Weights of a small transformer language model.
Size: 18 layers, width 256, 8 heads of 64 (4 for keys and values), MLP 256 SwiGLU, vocabulary 4096, 12.7M parameters.
Architecture: RMSNorm before each block, rotary positions, no biases in attention or MLP, untied embeddings, normalized queries and keys.
Training: a variant of Adam for these matrices, 216M tokens, 13172 steps.
MLP neurons of a small language model. Each row is named by its layer, matrix (gate and up: input weights) and neuron, and shows model dimensions 64-191. Each number is 500 + 50 x the weight over its row's rms, rounded and kept within 0 to 999. Numbers have three digits each. A neuron's up and down rows have the sign that makes its largest values positive.
After each neuron's rows, "fires after" lists the tokens most often just before its 100 highest values on Wikipedia text that the model never trained on; "fires on" lists the tokens most often at its 100 highest values on Wikipedia text that the model never trained on.

L5.gate36:544452433638580579456469427438467546549542501498559512564495523500502476409358452473573527394505555503550550483485531591554433533442492601456527435463473503445471515510527551500496431471482523609474327471597434467523497486470509466481507527486549524513618388497521563461417407594435547482518474496481451498472484456435453446499488469483478485441391508521371502483467480485423481495454
L5.up36:420330554540434552516477551554495530453487476577511481443485483447449419668585607454492450593499559495525483480512508451496536511520456465468519456527523523531637452537426496511490561552513512474433519546512507544483572545496496523457540528416460437529469503466492494515578524476517549533426481441450482555520550390478503571493418509545503510489486400551546495497505502497499593581551
fires after: "==", "==="
fires on: "\n\n"

L4.gate57:541509568450540495452515531476519515490519527569526487413568377461447406449567429431445490438434477482606505478432448454504505494514521552509489558464495471479467550589640460481582475573505512479610469433415486541509474478430495442467466496552491573507498466531513518468594477566582517597495508450522532437478541454525491501531529553504464455515421542470498502444514461547457411472538
L4.up57:666442586433596535462527542433502531551577565466480555550543424544515510503550533439428502453484597519562519498448507466564445487448508414540449520424479487461529516503596524397510456491484592430576519363495574464538524492528443465452444475550474589494520426490502539508498402493499443576490476545586533505529591482566490527472513496487479530527440561450494484449477513489430548498437
fires after: "| ", "(", ", ", "- ", "; ", "the "
fires on: "United ", "Best ", "History ", "collec", "County "

L12.gate131:602560466498519538556549608479458600574549482388514485543413563495475471501505551423474497513572445624389577509554487529454493572385487582531494550502491475444533526501535595492442451506493468528559486444471436391509449495528509420524402548441505595542617577578403446488476484625569442483492503493464527487564522465422480450441500536491546426534426511549533516481487499445517485525451
L12.up131:513470510437554470545485529439454508432497515418545545552460532471495493425486496475502514534505477555513477536513438535400473438561507477580497530568476548487429504490447538511432518527517505537519436455483395490448452473514527482480426555562425499587483536502486440470520491568572477427539516461496588502541498575460508484440545511469539443553482469505552578558466481501420430527596
fires after: "B", "b", "as", "J", "i", "ph"
fires on: "ad", "ac", "ach", "I", "ag"

L14.gate154:495471454531424484538438527519607391528620504451500515490418505460587492511447569533486524479600504511472617469519430468403581480461436562550513591487445437593529501412555458458494432503628502517471511548510523507417483501493516513503550482464518500590478503511440507471452526564585476497465455404528537476423486444392506430444395437498515479314527529544551417521549422487444524526514
L14.up154:560466501515483461496624476407538447460540527519496608464482438508587577455513450556455456528528423460418507487537532393534565459491493503418464501580508518446532603464500460461566535525478535484466459525550463516496494453479389597493518498465435538519485524557440598408566544450465484462544516522522429403435518462466533434593510547520496538535464469408400455507528508541566523478434
fires after: "On ", "on ", "6", "5", "to ", "for "
fires on: "–", "him", "December ", "February ", "March ", "st"

L5.gate183:537533548442489558533497449462424446541491509464488446555516532568490456453529494494420527493503520461399493550421396494587467567482526553546546473413396556504562510473459515568454472488467552461478491592492584557541552515511488532517458491450517551585521568473554561502457562643572536587442449567544528504535569502472435518425480461535534552449486522546528538397513578546482408495527
L5.up183:490456465452491521417505453524476461444452506608508492509448405416476379572500443360506465522466493552514588537583527552540464504491504492453464445521485447451479549533484479584606486504463600461525516541523474535509503581549530460462538536572503556517526550494504395522496464520561547391436565421427513533472507493519636494504439602558479437542506486497550541539566547473524536567412
fires after: "United ", "the ", "f", "– ", "F", "| "
fires on: "States ", "ederal ", "US ", "National ", "state ", "State "

L12.gate148:487585492457507543488521568379494509458541427496567482532438461572487433481577498524525511543504505610544504584584540554566494578478511550563537535479536572506460518505544500535514524457468389427476443527528472463561525491511566421562475512511517454427483452487548480483481528572489510549504586510466573485583557570494486462526380503485382464530630541546531544508480396484566460505410
L12.up148:522428510510393523488366534501520482510413570472451497427558488465471462439428513546423531530483478480482498463418463530403455503567424456453456518483446450523571588512471446507505578462518465530435460559488602406501432513540537534513528512607486426533546568565480430506524439526540532507557540552631487513450476516551505434445429482392544478488430509553538456545587433497494467417448
fires after: "A", "Al", "F", "V", "ah"
fires on: "d", "st", "D", "l", "ess", "eld"

L6.gate182:415472398515506476608403551483440530516484558499443531515617533550469475523494467524494476473514422522429534474480460508495522526441560514472466520483540451496522499486519444515551579483457441558532448483540543464436588377521591504533541601536532447583426456489479613504497439444447547533561522549478511481463486577553516454599473614474506586493448481403428509535557559535497523536502
L6.up182:524515452568486460425483454438527507478575551553514479526568420540504479447517456533505496420542460474465537437488514517574496533459555540475531527494495380496463549472453458504553608451428403494505525438549469539458540537508507510509505431490485553514441525527498541500538524430465468481545510553525556441422529529542451430613487504536434513477480508451428537507437501506564410465492
fires after: "\n", ". ", "\n\n", "| ", "was "
fires on: "- ", "His ", "While ", "ing "

L13.gate170:566474486575490555605425547428474449504512454448493492384466417493425459464486513505481477438500514513518499512479480395588500449565540566530500518355590498609478527556502465399519437519458536568508517557531564492521464534472451426477486533529419499472510585527438464486557444493509475498513367556486452410636608427498448503508546418472504537517450488428457531478529543517524518472433
L13.up170:493482524429538474439458525478425470608548534387426575528516513549432358469450542561538490541438475531550513476546506434462496454565532493494464525473451439487532443538443445414502410466497491516463477529464526464552523568539405449517561522425484475593421523457509452496426388464532537509534475532509468609496563596490365531530532421432451446474474407523480467490501515484483554495445
fires after: "S", "O", "f", "W", "s"
fires on: "un", "el", "'", "om", "n", "im"

L4.gate117:523529569550515569467532513538522429517439490530498600506538496448501373523522576362473548517573407409489454449553447566498531571544482463585506463415452489508448582455472497482508480551556476459441544534443534450473484516489502521455466449433538422439543459541532437478473543514412594494474587483589536491523522583447492507515577474578455451564551429525530475474425436530484501496561
L4.up117:525530544406585524566540617554521498440446464491453447502433503512522477517560506413518464357447423492516546406573464484572575504562526576585426524459507489565533551533459509497561454586484373453558479530510491469570524548444461518414463489549504541582558502624409450506466519535493501461425524505525547481461494473516508506540471504540459479467535470488610454523554513502508554540452
fires after: "1", "2", "3", "5", "9", "a "
fires on: ",", "small "

L8.gate76:497496448382476554550542588503482418598577560530453416521388553537457542535477388476481511438574529574482489446507551500542484532417493549495525484417502497506490487480434501548523461490404496576509388530491505479515480537511525493475540442465427577509563525488450505475483474577566422518518448452493455519597482430474446476455407550559519470486455514461579550547469562504491484502509
L8.up76:533411537445519571521478457520485556507497463539450534528469535466492528526508498445543527519482509545495588356484500551454549446504439462469426591434395588514558467489455585523497511420419459464487440503506402507504435483517440595511525560461473508443391505451542446441424486511505522487561490421552434517493471513340407512526500563408543477444407396475493488522477516561520429337604
fires after: ".", "s"
fires on: "\n\n", ". "

L10.gate18:530571557562633461543572469585523552568575433513491430541543462608530442452489523577474537458510482576561448509502403433564513576464547488526514574507435426553542521426484490559420470489456491560534498440488584498493515464520551469492524462303473568510479608564471570507498480579568457554432525478538456491576664585588445435384514515426499465543523480499511559563541461510533544453478
L10.up18:498518459456438532467480537472583526554606468532401470622450464609506494466553481396473510461403516546498477527519464442548440527484511392408530487427524523535512428577514496532484480577412370562467548429560526481559398506517498445649493485510542533480548486527500461498487524482567535433402456466497501493518565503478544588485450476497498511524544542543493514418486429519538517433484
fires after: "'", "as ", "\n\n", "er ", "ist ", "a "
fires on: "s ", "and ", "a ", ": ", "American "

L13.gate149:515523513413402547569541561448521398496569495451542532602443575523489529448566485598530579464537462529547417613470552526499419568429482456581445503455470365501515565507589565513480556502493441541401494404495497489440467545510513443441508491539428492597502547429518495468463481492564463504416492472533535505426494543457487420507394477500489401455436549486563458441569398524486633634489
L13.up149:619457559417474422460528490502517495377493525481431450508484529563523578474410376516500590521524412537510527492549502502457491541417561525510556516503561521522434476559475386405467521480476569545567492487499546524524519499572462520550552531572566445526434526469556558473521483507500445535469519398455475523488468563593486638487495507506471416452508596412461503545554533426514477444490
fires after: "| ", ",", "(", "Reg"
fires on: "6", "5", "7", "b", "8"

L4.gate115:512437482567514491550435571475533554419408538440500454481459519446453565501437485429538521500400471569502470443459518531453581528538465517529536537444523521503567383460550366424508415524629505451561524359563522475530421533452470588510495459364418439534534565449552547515378495446580496501529484504444452504549551484486461556473574510518511452510510512582583572487451478472521493466591
L4.up115:443455492536497555392591479508421533518449617501552473485507484460475530479444542551547460597384475490531571553501441508472494499434540519540622462591581489563483516484533480505484431459559460452525449506470534505402440572409520553510559460435517418583479459449471564513480427455508533564560518458360475495515494544487384442544561452530513484494435560562506503513523444450548522559521
fires after: ")", "  ", "'", "\n    ", ":", "can "
fires on: "\n    ", "  ", "\n  ", "be "

L8.gate159:500460473574466553510508526509473563516526536438456521475463462488554401475385516400516436489507417585560504531556529502557499473529485511447467486534504462558487482517472517493435588556481456452511485490452473522519411501401567521546433480403536597497515560552454456527497461481578521494556461472450450368532528496452454509500517608581508520454505434478531466405475552519508536539440
L8.up159:552430507489453496490548469447398561448502440549511534472526380542609434525454514515501434494503418482547540477513520482433569446496490532376453548515442410575518471514483589517476559441551545476479518464436390479529439438392465532565463508488597470515426468493470486492481427530521544509564538469452518588452560521430498554487528569467530475530485380479457445448497417587572517547509
fires after: "  ", ")", "\n    ", "'", ". "
fires on: "  ", "\n    ", ".\""

L6.gate184:501522512480414433506515454581517557509566517602519515477498509481520493533472440442502489518556421482529555533495553347429461481444546416443495502521442356527526473469500472435510291506517511574515483525505491517499513507485488511419524466569440619541503409595469556512527476410468497560503566573423427493460527482470563511543484514457477533533597474508505521488504433532500426520500
L6.up184:501542494512472433565594464561501524502543513553520515507490495477540480539488452425460466509524460413473541510539586401480462549457576426452504528522480347525498477510542490473480357487590519589470451543560519522501472521475485536524465469563401517534542410529425492471526511443429469539583555535439402526497526557463524543552421543459560502530582450511487562449508475504508391462501
fires after: "| ", "Br", "R", "He", "Qu"
fires on: "ad", "ight ", "onze ", "Gold ", "Silver ", "Red "

L3.gate226:467439576459405523410658567503412498473418545423515535515374545474518523432516491496459484472589478544470465475404504589490477584519540420531535430466548419444450489457519448514503455526518502479513534515543481482486484557568475499407444444420481547572507511530472458554588515520559508541483447464531545416488508494483486491506498373513465454519481546551618521449580540501574405621589
L3.up226:483502551506426575467439491492569544474456493548468516573509503520525393545539612488488594523499563553630459475492477500418500549438560542498556406496503484513496506429512523455487512503348496607548531474441520500551447537580505539582485473479543468529514521456531499574508503508510472426524404607534573479551498566589443561437422498615514552489503440604547479404451491482457366538499
fires after: "\n\n", "of ", "the ", "==", "Wash"
fires on: "== ", "Represent", "University ", "Inc", "History", "ington"

L14.gate84:451445553490509520505505494487486438482438478509471506547571437557559505440502357483541465553469512582513477452454451629486525522424564491467468503528556441484501538427411461537446462410535533478559495498511540472587556537537401489442403519487509482590460463423574434469486411534459566596499519459453538501542540561429528433523497597489434424485444473542561517444494485651542548464579
L14.up84:511413477583476509474507547429500502452501561424472503444565519592569558464555494528485503572459527550494549477463565543456505500482522445480464567501355556585495486480484543578426614471501553416484450412438486573474483491470386577470564489441528473554412489426521502443531428470552486541548562439453478428457461540373446415474507588445564469510475476439620518516478512580555395468574
fires after: ".", "|"
fires on: "\n\n", "\n", ". "

L3.gate124:488404474410454482535543537515470444511491554515405561541480477534414588542505604524512524508541446503507435520525574558586427539505599515495548550460407439547512447444504478435445549490539450407463565527560535523546479624482562588458399556395489572498492585456583539498495536483545440478490563396471445417538548536532503539491440555477563489444495485484516548440413490493549462441558
L3.up124:544470493656448464538459496581512558511411537448548510612549434574452455517463450494447449512462591543369534506497491456517504373445462502514523586517482556487485460557547521502552481510513537536544586529455514414475450530516484580439551412539490433520515480542474501527441479526448515607456537522517488510481467546384484480433523529542608498511472478539428551514455547564492511565521
fires after: ")", "\n    ", "  ", "'"
fires on: "\n  ", "  ", "\n    "

L3.gate25:441436513436522513444506464488500487512414500476545553521482437440485458501486471503550491575465493535535444577544564602428506404487460577465505575422466459479435485489482490434504424558510497581571387560519582570476471613521480564464558456551399546542486423526438434506487565514457523425426405470593504414421539556445541434519527480382539461544454440439554507460554484488439468424555
L3.up25:479513581482492506460446564552514555514502497416474542401481438459462506465494443463486470545499430498524353569552500521421513489468509557459550526410528470542465458513496428469493434585478466586527490515402515491532546473513388560419455489480357568555546474545418495566534492470493387425469457488570499418480463440427452445449546460535458545544486543564552471431415494443377499504493
fires after: "| ", "the ", "Br", "- "
fires on: "Gold ", "number ", "onze ", "Year ", "Silver "

L10.gate99:491443433417509488510475575411517516520478474511473456562492584535381485395456439526607478556479434469491505506458558537478495503503465535488525519477551418508533567492492461492387467468505462522495540504513460471584451538450487431567479539494485496426542585566524552488483512442605453595577485537470524581531510529509424524480482521402368584493469456595463420526539519526531460514589
L10.up99:455555497448512498517455434489500533471490439471514545489563544452493574381498452455530454477526549494403576533482481521463534496531481440506583498588531506594472480503585554485515397472437436519532457491471452393584550514489456457526519547469488475431497427440606443459430507575496460537557486505457550472497458467508568534540452570480439414520543437555469568498420500494453444574471
fires after: ", ", ") ", "Released", "\" ", "C", "was "
fires on: "is ", "was ", "which ", ": ", "i"

L10.gate5:497502445544589532570538522573526531464528549482556497418502534506500463433498498565640388468532508540495540440566467505532474541462477476456480596482485508507511445503498503540540540557513377572499408460522428466539465543466541511504501518503558563588420455480444514487428482540505493549523423577558457447495518565439438475492519525421502512452544444409446549475537494502549461496461
L10.up5:570513484534625407541497516525463539451382406508547498473447526510539535541461544478543552542529523446441510496472622469465508458448498478552486481607524437556553485546466426412433517485588481460524444573515549504457474479452504472473449543509519538506474459433484495506515524476501469611628558492495592567405444508520526489421522486475489529500478445450540461492459505504484518507468
fires after: "\n", "K", "200", "z", "Su", "P"
fires on: "- ", "ak", "um", "uk"

L12.gate245:512443501431586540586564550560534494572476487498623417435474496410527435533484499592448428498477587508451592381571426497595527485491462526622440469494467461546601459522533546469499554547422527532495503415447498535423476477492476462489452542482461536501546523552492524514476514503540488472474532484457397506474439538473546470488487531528466520539444500489608474362544450545533431538535
L12.up245:475474489570592510491487484490521442481450595541551513518406571526467532542530508495497505473587517527474567589483528618495545550433493576464476479590480518550379452501575519590406566522556482409489556468526674472511458394509500475524550452539551473426504451464478478495415490509537485497488447496589508517574545550488493447440534484475426462519606491534489470563464442524480495476442
fires after: "/ ", "ener", "j", "inj", "gr", ": "
fires on: "ur", "ap", "g", "r", "Apps "

L5.gate93:520555453401396461512499514520408481403488545477465487522541486567580536452476485453524587507557507459527443535553590447458491640447433565461491470487467410487546490528437451553402405524486457483518557554500471443537382559467544528476523525510477551503553558460435421520533487375621495492428477547515502453535542520497482500472467490508477525484496380505493437562519502518493508584455
L5.up93:496527426459532546452601501499475459492462474629513481568523489636399552451567526492506402549448530471444512557503427454519499427557594500449467482510492380422557459527537521566461557451526494528536521413493576531556504476513495538403453569561483520511509480505367451469597507499551548506478477412455392544523431477566416519440418482459485462485559493487413497528546516520497521513517
fires after: "| ", "United ", "Rel", "A", "our", "- "
fires on: "th ", "States ", "Year ", "US ", "ease ", "18 "

L3.gate149:514429496496445470499504516507412409526445483401467513577536466401516508567398439503490544580474454549487509501474488492456523497366525457488533518467511592469555372479392531440631487491426515463556488480511506468495463540450460481510525553441439434494489487459516494515462408444475523553546481487430475480502571458480481397545559495526465447536491476417558440426496529521492502491689
L3.up149:463508378480518485443471411460495508484467572508443463455459514429485532530471511522551480421499497554482555558434528574520472437488456477473525462531599453596515606488500470519487439482544465541438502520517499487513442557542540527518462469511462501545490592492515447444511463552652446454519517575513406529472494513498489565411495447481582476461493550532582505607486508464493572567479
fires after: ")", ". ", "'", "\n    ", "B", "  "
fires on: "\n    ", "\n ", "  ", "! ", "They "

L9.gate247:487574413418473413513594479484531563551432559483492454522482461504506410430422470445680429462511574526544482452576458496527576502518512560534535481522535465534491577510522426629553501429471532525471462478512515476508496458535522451467464476441553457533526526549493499502487470503621493522580474474531554493630538514583505481502484474474484488489442544608419535487476419532484556564504
L9.up247:490525494464464426468409470479518521520491447446431495585381411486537544477521545467555476537410549473432480586509471423571394531486537426482463459528499520491513485505491528528605504594428445541525495546535539480526454585475420544516464472494467558474486473394564422484457504457520573559504461450466457543512487505436560599526483487499558559437491592487461580476590547498591584576536
fires after: "'", "– ", "Vi", "202", "201"
fires on: "s ", "ol", "th ", "third ", "second "

L12.gate185:411512486444448613450495473541557445527451498489434511674440423480521524518533567436577482503529502438490500605546508536509568446438476474437454501532534489415520565433572514495499393558533527538456428446548601550408430431486428528500514486557513482555467467472473469374435501542515481470447477430476475520487505459591448437501471586508563496474422434524553475492584515553552570466521
L12.up185:538425478445542497562476520490471517525472538581503460480453532498557426508605439521545509526530523549478463492468367464424576568569447436497501472491492506463482422521452411477521492601527483486547424500453462479465556485484482513504551589462511451528496501487402481505534631575497472501439533553419493454508565412492488402494501513467618461383477496454514451537468487515473448585550
fires after: "1", "3", "6", "2", "0", "5"
fires on: "–", "/ "

L9.gate3:508525531434523480563501501550569503582479520478496493413486541517428568567500386386529440477477535489481515391439494511558539513500514439440481501595452426497535495567560665506503515359514487529536484476563606588649491538431527475520486544477580592516485420575545465469455561466492496539544525467519471560615484517492587497480483520563489464574479558537556539425381424558546533521421
L9.up3:520418436510577482504540544515496584390561538555530437465491544554546589524576463508456425483494440542562495498571489515531482545488431649507528519555466465477476449519518478436542478576562478441578503422520537432521424483542578489506501468488567503540507526479458534480570602460531455453474536654428487501417565438536437496508491554408452545532460483611436511540391447501521483567580
fires after: "| ", "\n", "+", "−", "–"
fires on: "- ", "9 ", "18 ", "22 ", "32 ", "14 "

L5.gate225:517540475423574572511496470480536454483508540477415590602476416471461509486512513453531484469556537483472521535545451551500554452519439495491558457465552519559432495503526472569477389476525488442508491462563533512528435457538482570496544444460509446467517529532554506631516413534460521505433478462565480537548601396522528508541507548607453549581477546596555395422522546460454489583454
L5.up225:498504517416552500501543487497515454523509576574446583543459458461439459435563553418531504482561588548419512462564478580468508445549379526519589481527489544500497445559499535510506447533580509526487439485552518489517447447526537544511560413576489434460465530522529481595547374488440478507502492474517523475529552470533516451548531492584472535558460518517555373416467593499462466585453
fires after: "| ", "(", "2"
fires on: "−", "+", "@", "±"

L14.gate80:379371478553461492463529514518489382476448495470547550505581510566544549500476489539528487432586466595532565511454445603510527496494514495516367464626567465482459451474462501477486521452481562521544491449553388582511578498497500535489447502498514492564466531453561445457480428508502465467525493455497511466483468458407467514536529524493456434424482501527547548506491516584634514372529
L14.up80:470450519545521513522459544533515558488540548496451505500556543593514492457491479444492536654548490605517570421474466516475532528559432493496442507449491375508546511432427514570493520502540436476452572461383527515561495530537413476523449548501551470519425513485537410445450448472489520553426456388491465400537537489484509466575492493498469430480414510563477483457518522574534435438571
fires after: "|", "."
fires on: "\n", "\n\n", ". "

L9.gate253:468479510480468424519429433522538522500589500429524494548464503503503461422426510524489539533518531421514399519545504596570435485434607520431527547549604510408577485474629440364543551538508499504487594456527506572516583484466566527558471505466528502496499450548512586482467421514589495456502465482470495471442530401482569534594486531499483575499498503494582520442437560457546532602465
L9.up253:520456504447497447489425591466525537507479382580444504628454494480486449405487543421516568479555477555518429525544519441534507471447485552528463397489579422453581504426521508497529481556488522511449533476453440604501481579535533510551479487476410467484516468536559524487497349467608495544478477498485504529486463511528456477445465477539432455576418510496430483495586533486487537539442
fires after: "(", "| ", "- ", ", ", "the ", ". "
fires on: "202", "199", "198", "201"

L12.gate215:489523415442445543585451481480544504547505557423461586539466445456502487521470520508537453515563510448554511517545488483543446473528566540435498410563540464559469525488581495489516450647474384527494523510532413420500468675389487424517550457406537506543543491499473531571470426479489506446474461487519456466616506473500450461521517510499511578493551521485469528499555466476599484522548
L12.up215:477553572489536549520460493521463501496393547427487545587519445436478437432508538494513442511498483499529483463562485516463417532495488492471556462530547495526574551495511581528587516512580441524489492453497476482533538615422418540471473491421596369541467429466491493515453425477537556483499487430460456519561569520461475539530421477411481554520600494460570491467544475485541516489563
fires after: "\n", "sp", "M", "Sp", "S"
fires on: "- ", "li", "e", "ore ", "o"

L13.gate231:542526457487568454568419549581552494567621492492469507599416532488407455498499453495535545495466433626446432404527470526508560490572428483465462477458525484583482537418489569463570430506536475517479433419467532546491484485479520489496479528522488566673547433521475425481455467495424510433484456458463460473538489557585480455530499537578463489506488502459464321474502464501537503512440
L13.up231:505578431608466461501506579437497443477537451522473577500513544537482503487557517522493511475570498443443554495499416411447504485510538534537487553477419571423607510470517497504550540484528539439564438476480562421578505468539605495532531465464586561515536472439500447468471424522551487437548486400540599369464527441511504390485413522417490469482404526512490471522439471498390569500539
fires after: "B", "G", "O", "b", "J"
fires on: "il", "x", "on", "eg", "an", "th"

L13.gate133:591503480493473543497527480504456548531469510469498521525538531486493454608502456517386497534502569549449552516445521460493440512475409631499473564522530487505578461474524401507466538540462508522460494439601520614594482534521457423433443449543470388511485446520458540480514504453560558513428439538482507490521516535483498522487506552483454511412545473537383500571370507441565512545519
L13.up133:591488614503460497529530490564482420543453523530540419476575464440432486457499548512431460527395555430544486497469457564483524541500431593541431495537496477454593451519524410445485524441557483516511540524415520561494482488464538496563517442621429494579485585585392559507580463441520533492483545494452551437520545513456503537441546409536480555524459569380480614522448441482467512552504
fires after: "G", "T", "S", "R", "s", "N"
fires on: "U", "R", "T", "one", "X", "P"

L5.gate112:554593461520424494522512495507564498571495582398481540474544510479496489491507501480515539493531413542504513428469468579463519515413537502533445413451526487543606606449430544487384540559419572483572504535466551466627593538460582497557488457518578508579574540503452543525465398556580434506527496459513497468523505422549467424531530448579552504498408473519552484417505447452590468532463
L5.up112:526591443544445483434513567419569581519522513421530517487576587496532477578551514513473565479459446463452514379476497646394509516462546496474432435445499437565552530423517543439429530517444548470494511441492563474614564529475516529516478436481623540559456514422480464501463455479557461453522530474439521413489483444523404521506513390477610557464430492543541488442502499485521496495508
fires after: "\n", "$"
fires on: "- ", "\\", "foc", ": "

L5.gate251:341532492448532551455555536492462436447446505542487394474427528520591583408553530494562556525455444460424516445505500537513495419558554434459532484540463491487419405563481476479478599458570542516499550508506551472485484459573552540516515553520508482460424581494529465568572406446404495521538486395457531484515538615493568395494431445512522453491527484475525415492463489508510542456478
L5.up251:443536406493471513555511495554601522493475460516496404550512496584559432449600479470495550501508508522484534493479546511441526578523448482487562463380458439539418506521479520513499538390573460515489485462523587400514472493544539596529542507461533494470480500520521496504536492505425475535513548377538474561507601567522534440522548527569506436623463570545443484449422562484490491466519
fires after: "| ", "(", "^{", "career"
fires on: "−", "*", "ally", "Gen", "±", "†"

L6.gate255:480516543435471539592563461528514466526442514422461428526418570503537514481436484446600450515465508576557503435515473572456452503602404483494474498444540449448508582472505482509468486507500512407474526476498545530565528518547576490477473521496410496490517552465493423519558520476476519475366529440493412445540530421482439503518528508535518520608485523536572468326581489470522491475461
L6.up255:489471576467437412538380422511494517415494446485547478526467400493469532485516465441517529472513490459519486467469457541472498460548453524596497463522522447452450478381551479564443559523527428544510483479491480529582425487527486532464526510463437526389499475465565555576510485391415459510502592455476490483487485542535530562540485517442468522608495529544569453462480478444534502508504
fires after: "| ", ", ", "in ", "(", "the "
fires on: "New ", "−", "@", "±"

L13.gate0:531534489408487403536502502453494489489493516481546400577438503447502540450435522554512530497596513479469533572522518562485411460467551442547522462464546485496483504462520474530425473479527584606465509556556629543584422507529455487534485475473490480591525554511493496467482433559486475476472549499410446462598489458478405519500521555486527474426505533427525475484507505494530512522497
L13.up0:389503541462564515528568471490476548495509457472456385478458474489490495552513460554444616493477411477496439450559494504478469389384519472560500605622485497458499428467452466443426458483639482573520495486516428524446459526503445489540549502475456421467504541477492480491552563554550546564515483535540484451524391448466516549518493417453454530518515516527496491483567470496518512450586
fires after: ".", ":"
fires on: "0", "7", "6", "5", "9"

L6.gate177:427491394505493517482442533437488553473560572387476491484455548513547559512470468482620556465504504487410483486576446490520472496459443518497455469486507552468457439433491581464513524464437496393548553601514479485499528533479439539501523548472465504581495612600518503525492461653542561500489484524507490503500427502434479536497582402529515454437518551569496545501535542510545471500543
L6.up177:546496568447617548412437421495437450579478491526492481566465481556497477453480430444398518588555557477538492563423509513546452548539536519532605550534527490455472486482468443530509514466533520548471568448508431475539489519485536541508523530454553444500441475414463573481507525476544517560483580578422467498512528518498502472483433455436432454487523522413444498479446572516483498475408
fires after: "\n\n"
fires on: "== ", "==", "began ", "inv"

L8.gate21:565438474443437535496522424451537422522483547410492473450426468531451524446459468461532501489636534501477507481414515464515490503413469516477491465459504439537510452564515430530498448515413472573590503544479510402611540513550469485462497572464446558558625489501500548477532537538463386490442509455502501509557493534451444490531502476584420462478434568465546468443412486529523419560483
L8.up21:441416564481450539475525431520509592494499496421465520489424462504549549456612499486582522504486509534519504454496468545494552476502408508454408518498448524496513451464497485565522417403477468426530515524544441497620475441418357551486550548442498490472443503520520554428534507417449457479548509413499563535451514601431474522523469477398425449493455487586562494533470428549558408409570
fires after: ".", ";", "/ ", ")"
fires on: "\n\n", "ous", "Apps "

L10.gate104:500446412503497556556529530475559437522546472529560461431527532513561600558445472486609538464563543494473498476491497504521538564517500639481492502421552494538490556592553530468472539470478488581520427561505430525530527455518506556577483465452528506495509483530453387423396448530524527493405419530522440485439487335414477442473417456468570523508478461515509492470586469559513575454461
L10.up104:469425568501542506565453426460449552455525476530392469475507527522532546563470492462521560509606398500518458546528532499420564422489455477491466479551534486498482545479512451498505501362429474612513570484519525499606513547474502501427535469546483528420482466487513478533501501475510462498525532453462479467534463549516555473474617543492387572487395494520410416555418482474475440537590
fires after: "\n\n", "|", ".", "===", "by", ") "
fires on: "\n\n", "= ", ": ", "is ", ", "